{"n_layer": 18, "d_model": 448, "n_head": 7, "n_kv_head": 1, "head_dim": 64, "d_mlp": 1792, "vocab_size": 2048, "activation": "silu", "norm": "layernorm", "norm_place": "pre", "norm_eps": 1e-06, "positions": "rope", "rope_base": 10000.0, "rope_fraction": 1.0, "qk_norm": false, "attn_scale": 0.125, "bias": "none", "tie_embeddings": true, "parallel_block": true, "init": "uniform", "init_std_qkv": 0.0249, "init_std_o": 0.00414, "init_std_up": 0.0249, "init_std_down": 0.00207, "init_out_by_depth": true, "optimizer": "adamw", "lr": 0.000548, "beta1": 0.9, "beta2": 0.95, "weight_decay": 0.19, "lr_head": 0.00719, "warmup_steps": 375, "schedule": "wsd", "decay_fraction": 1.0, "decay_shape": "sqrt", "final_lr_fraction": 0.05, "batch_tokens": 65536, "seq_len": 1024, "doc_mask": false, "train_tokens": 990800000, "steps": 15119, "dataset": "wikipedia_en"}
MLP neurons of a small language model. Each row is named by its layer, matrix (up: input weights) and neuron, and shows model dimensions 192-255. Each number is 200 + 20 x the weight over its row's rms, rounded and kept within 0 to 999.
After each neuron's rows, "fires in" lists the words (lower case) most often at its 100 highest values on Wikipedia text that the model never trained on; "fires on" lists the tokens most often at its 100 highest values on Wikipedia text that the model never trained on.

L4.up1650,204,191,228,186,203,204,196,188,179,176,199,196,196,189,193,208,236,165,199,190,167,224,195,234,192,180,214,161,196,207,203,245,216,202,180,180,198,241,189,196,207,159,178,198,214,192,205,226,195,173,174,231,207,208,222,183,188,226,182,184,207,171,204,198
fires in: "as", "capacity", "rovers"
fires on: "as ", "As ", "ov", "und", "ac"

L4.up1720,211,186,192,208,190,195,170,179,191,210,201,220,182,209,222,191,189,193,195,212,192,168,212,205,198,188,170,204,195,212,222,196,218,253,181,220,220,197,227,200,192,201,220,153,219,169,238,196,183,209,230,203,207,186,191,209,190,168,216,191,221,212,184,186
fires in: "as", "been", "check", "worked", "including", "party"
fires on: "as ", "ec", "been ", "ed ", "Con"

L4.up1082,240,166,192,178,196,230,204,224,197,177,150,227,179,204,182,192,199,217,181,180,186,191,203,189,225,171,197,199,237,219,215,213,176,211,164,209,171,213,187,184,183,191,226,218,201,219,207,202,179,212,201,192,220,187,183,209,211,181,198,169,184,243,193,186
fires in: "both", "between", "most", "of", "leave"
fires on: "both ", "between ", "of ", "ost ", "ave "

L4.up560,203,225,199,216,192,168,225,214,200,199,218,211,209,199,182,241,208,221,232,188,168,188,169,182,175,194,163,171,214,211,204,186,178,222,176,122,208,193,186,200,224,214,215,200,222,211,200,203,207,199,207,218,205,212,196,213,157,229,220,186,194,238,191,196
fires in: "not", "to", "must", "can", "public", "telugu"
fires on: "not ", "to ", "el", "ust ", "can "

L4.up1717,214,196,222,215,180,180,228,213,202,215,180,171,185,210,197,202,174,216,214,213,179,171,186,180,204,146,178,188,203,190,206,216,214,199,203,171,204,181,223,189,209,194,220,158,190,191,199,168,171,196,222,181,221,190,219,167,219,196,190,170,209,185,179,198
fires in: "born", "he", "also", "started"
fires on: "born ", "he ", "also ", "ed ", "ted ", "in "

L4.up831,169,233,169,190,237,217,195,240,161,173,206,166,220,183,195,227,186,214,186,215,168,159,195,223,214,173,168,179,227,183,211,242,185,176,210,223,201,198,187,183,227,160,230,220,204,194,199,155,180,227,221,215,235,188,184,155,229,227,231,213,185,214,181,246
fires in: "and", "at", "after", "following", "or"
fires on: "and ", "at ", "after ", "ing "

L8.up1442,195,203,202,210,191,195,225,189,173,238,215,196,255,199,155,216,226,192,213,191,199,186,195,201,171,197,200,175,243,216,207,205,170,200,187,197,240,196,164,174,175,185,222,209,217,237,191,230,210,202,187,215,196,190,225,219,190,223,216,185,192,224,175,197
fires in: "a"
fires on: "a ", "re", "an", "ar"

L4.up453,201,208,218,188,188,210,230,175,197,194,198,195,198,190,200,195,165,206,206,178,202,192,158,181,192,204,170,161,251,192,218,186,204,167,189,174,209,222,206,195,190,167,189,188,212,210,200,178,214,203,208,198,251,189,175,197,199,186,207,196,240,220,198,198
fires in: "who", "he", "that", "gallery", "what", "which"
fires on: "who ", "he ", "that ", "all", "at "

L8.up959,184,190,188,194,196,208,226,161,185,226,181,178,202,179,197,197,197,162,184,200,167,161,176,220,163,181,166,210,216,139,212,162,214,201,170,187,207,223,219,179,154,203,192,181,191,231,178,202,188,213,225,206,238,228,206,198,176,181,213,205,208,237,217,209
fires in: "who", "to", "that"
fires on: "who ", "to ", "that "

L8.up1027,234,156,214,213,215,239,207,192,177,206,177,203,208,206,230,208,201,159,197,213,219,218,195,251,241,176,175,217,173,205,180,214,187,180,190,201,198,210,179,198,180,216,196,193,214,207,198,215,218,214,179,171,200,178,229,190,190,255,194,220,236,166,191,217
fires in: "women", "suzuki", "others", "woman"
fires on: "wom", "uk", "K", "k", "Wom", "oth"

L4.up716,201,167,196,177,167,214,201,141,183,199,203,175,206,193,180,215,218,208,208,191,199,182,224,200,190,171,195,197,188,203,164,230,189,209,151,186,214,202,169,213,225,236,199,192,216,224,225,204,222,187,221,215,236,190,223,205,200,193,200,177,175,213,217,236
fires in: "its", "s", "of", "their", "with", "his"
fires on: "its ", "s ", "of ", "their ", "with ", "his "

L4.up801,201,212,216,181,174,167,208,199,192,166,209,210,210,202,207,192,174,173,248,181,177,173,194,189,162,193,193,158,169,215,228,210,201,192,206,208,181,194,199,192,148,177,211,200,250,210,218,195,189,221,220,255,189,191,172,190,218,229,220,184,216,196,198,225
fires in: "and"
fires on: "and ", "spec", "sy"

L4.up497,167,175,212,211,201,193,196,203,196,187,204,208,178,166,163,171,204,186,194,167,195,212,193,188,162,179,189,193,256,183,198,190,196,205,143,205,194,202,210,203,211,183,166,194,201,173,174,225,220,208,206,213,212,186,206,214,209,147,202,182,212,218,187,195
fires in: "of", "united", "new", "national"
fires on: "of ", "United ", "New ", "National "

L4.up910,177,205,203,187,226,177,223,190,175,191,184,185,220,208,180,213,238,179,234,184,188,180,180,227,170,208,189,166,219,218,169,185,185,162,211,195,192,224,165,194,186,180,189,209,233,199,178,229,170,178,188,170,218,191,193,224,190,223,231,184,202,196,177,221
fires in: "this", "that", "which", "what"
fires on: "that ", "This ", "which ", "ent ", "al", "this "

L4.up49,210,204,197,192,183,223,217,170,191,188,169,171,195,222,182,178,228,215,220,177,164,174,176,233,204,169,195,199,210,180,204,192,205,205,156,196,236,169,171,189,199,178,222,200,205,203,212,197,193,196,236,204,237,196,189,216,203,238,230,217,195,181,194,224
fires in: "of", "for", "who", "god", "human", "by"
fires on: "of ", "for ", "y", "who ", "d "

L8.up433,193,200,185,191,210,214,193,185,191,221,182,193,203,220,204,214,184,172,194,176,173,197,181,183,225,177,173,169,204,174,224,189,219,192,193,196,224,222,195,230,201,208,168,233,231,179,225,200,184,188,246,202,187,194,212,212,211,182,223,214,170,184,218,183
fires in: "of", "to", "on", "at", "over"
fires on: "of ", "to ", "on ", "op", "loc"

L8.up1146,208,162,185,194,195,198,205,204,173,229,186,196,190,212,194,194,216,181,203,212,157,217,169,206,208,207,143,182,211,185,203,211,175,225,211,222,194,183,194,213,224,221,212,193,206,207,227,164,196,185,183,211,226,215,214,218,172,206,212,198,210,218,190,245
fires in: "would", "not", "must", "to", "also", "credit"
fires on: "would ", "not ", "ust ", "to ", "di", "also "

L8.up495,180,184,201,232,196,217,236,155,195,183,173,206,192,176,208,219,166,201,167,182,226,214,213,221,201,168,157,234,219,178,185,194,195,201,184,221,209,187,189,232,202,204,243,199,189,203,199,188,195,218,193,201,219,214,210,191,200,219,229,165,204,224,192,221
fires in: "and", "a", "was", "the", "as", "became"
fires on: "and ", "a ", "was ", "the ", "as ", "became "

L4.up1714,211,202,169,170,213,224,200,182,211,228,227,185,216,236,179,213,164,183,183,219,187,178,193,206,209,226,161,181,188,191,215,230,217,186,212,212,184,217,180,200,211,209,193,237,192,171,222,171,232,212,227,217,214,217,218,232,183,223,171,224,190,221,194,177
fires in: "is", "pro", "l", "download", "velocio"
fires on: "is ", "l", "el", "o ", "end", "L "

L8.up1535,237,219,213,235,221,195,175,211,182,172,181,215,195,191,194,193,233,194,201,214,211,188,204,214,235,202,196,211,189,179,207,212,211,180,184,194,221,195,197,185,163,224,209,192,156,230,206,199,184,161,179,200,208,211,226,180,214,241,242,187,249,212,209,227
fires in: "a", "chief", "beijing"
fires on: "A ", "a ", "ie", "i", "er", "ter"

L4.up181,184,216,239,203,225,196,210,204,182,214,187,207,210,195,218,207,222,223,222,217,171,148,187,196,222,230,216,174,180,188,183,196,185,168,202,171,202,194,201,193,147,203,214,182,251,198,213,189,176,168,166,202,229,199,197,153,209,199,210,158,205,172,202,210
fires in: "to", "date", "mississippi", "following", "after", "nova"
fires on: "to ", "ate ", "is", "ing ", "re"

L4.up927,242,203,208,175,209,188,203,200,192,225,183,180,188,165,198,199,200,184,210,186,169,185,216,226,196,176,200,158,209,189,232,224,184,190,176,185,220,213,209,199,189,202,216,230,203,212,174,226,217,203,190,199,216,209,168,208,214,211,231,215,196,234,170,226
fires in: "by", "of", "between", "with", "both", "to"
fires on: "by ", "of ", "between ", "with ", "to "

L8.up861,198,165,204,239,189,205,179,180,151,189,173,197,202,212,182,218,215,198,225,216,219,199,192,220,194,201,202,188,199,217,205,218,161,218,185,219,187,193,208,195,216,167,232,200,193,187,226,168,227,185,205,184,228,211,196,181,190,214,178,158,230,180,189,205
fires in: "i", "you", "he", "my", "she"
fires on: "I ", "ou ", "y ", "he ", "Tr"

L8.up52,210,190,173,216,183,205,200,191,196,194,187,217,211,181,165,221,197,225,209,190,209,239,202,190,196,157,183,180,184,166,182,203,169,221,201,181,232,227,166,228,206,209,226,222,188,206,197,192,181,211,221,205,197,178,209,194,189,219,242,192,186,167,198,179
fires in: "to"
fires on: "to ", "in"

L8.up410,214,205,204,216,212,194,205,200,190,162,211,187,193,193,215,223,202,211,225,187,229,169,160,234,193,212,234,243,181,215,187,234,201,203,220,203,204,160,182,200,207,195,214,186,170,224,189,186,194,182,187,158,190,208,235,200,186,178,221,202,212,177,217,170
fires in: "of", "my", "his"
fires on: "of ", "y ", "k", "his ", "n", "u"

L4.up624,224,203,247,205,195,194,252,167,191,211,194,206,214,182,172,194,186,198,185,218,175,179,162,206,179,185,181,194,217,183,236,190,181,228,201,218,210,216,217,179,187,198,209,176,203,192,209,197,188,180,183,202,221,179,195,226,173,200,170,204,175,201,214,162
fires in: "are", "were", "was"
fires on: "are ", "were ", "was "

L4.up128,204,219,204,225,187,191,221,215,195,191,195,185,201,191,193,195,232,193,173,226,208,158,192,178,176,202,173,222,197,215,215,174,160,196,194,175,188,217,144,188,211,214,172,237,198,201,205,226,158,195,170,210,213,195,201,216,180,210,194,209,202,181,197,173
fires in: "that", "which", "chinese"
fires on: "that ", "which ", "in", "h", "s"

L4.up1634,224,205,204,216,198,192,215,212,173,183,222,186,220,177,217,215,176,218,230,200,169,207,186,241,216,185,161,181,244,207,151,199,229,180,177,195,172,210,192,186,193,152,204,199,179,225,209,199,211,192,205,198,205,207,180,190,204,194,202,214,191,190,180,201
fires in: "in", "to", "of"
fires on: "in ", "to ", "of ", "o"

L4.up1465,251,196,239,206,216,159,197,223,182,204,169,171,190,217,184,174,180,188,203,205,172,163,227,159,212,214,228,184,218,206,207,176,174,199,192,205,194,242,197,180,184,213,196,164,222,192,213,211,208,193,210,215,194,175,167,176,185,211,212,209,165,212,174,184
fires in: "with", "from", "to", "since", "also"
fires on: "with ", "ly ", "from ", "om ", "to ", "since "

L4.up1220,217,202,194,196,179,199,240,229,207,201,203,211,257,193,187,197,205,207,231,180,202,177,173,203,177,189,202,191,228,165,242,210,200,211,197,177,168,189,164,194,213,173,224,200,220,204,209,172,184,189,213,216,208,207,206,199,174,231,236,224,203,232,173,205
fires in: "would", "not", "to", "must", "will", "might"
fires on: "would ", "not ", "to ", "ust ", "will "

L4.up1641,223,193,194,164,223,197,189,196,171,170,190,176,244,194,199,199,207,204,193,194,199,158,204,199,202,216,174,216,180,195,224,211,184,199,195,176,169,179,206,199,178,193,214,188,199,173,229,191,173,199,188,164,192,202,216,176,187,205,203,195,172,235,189,232
fires in: "of", "leaving", "left", "leave"
fires on: "of ", "aving ", "left ", "ave "

L4.up1161,223,179,203,186,215,185,232,186,174,223,162,194,185,229,214,198,224,214,211,195,223,208,183,202,219,179,206,200,233,190,228,219,207,211,224,197,219,199,222,195,231,165,223,193,194,199,178,177,162,205,195,190,205,193,230,192,199,208,205,202,190,223,204,155
fires in: "of", "leaving", "lead", "leave", "see"
fires on: "of ", "aving ", "ad ", "et ", "ave ", "ate "

L8.up338,182,213,192,240,181,235,200,192,166,205,202,189,204,210,195,170,161,221,178,227,198,194,212,235,190,184,191,164,216,182,174,242,164,177,197,180,213,199,196,222,192,158,235,208,206,203,177,194,194,206,217,170,206,195,224,168,174,222,221,182,197,188,172,182
fires in: "the", "most", "many", "some", "other", "all"
fires on: "the ", "most ", "many ", "other ", "all ", "ost "

L8.up1704,227,202,178,186,206,226,187,183,237,170,199,177,201,208,151,207,240,202,206,180,234,182,214,240,181,179,196,198,170,192,200,216,175,193,236,198,222,188,204,229,182,151,176,176,196,214,200,223,206,193,185,196,211,197,215,219,202,230,190,177,198,227,203,229
fires in: "a", "0"
fires on: "a ", "0", "A "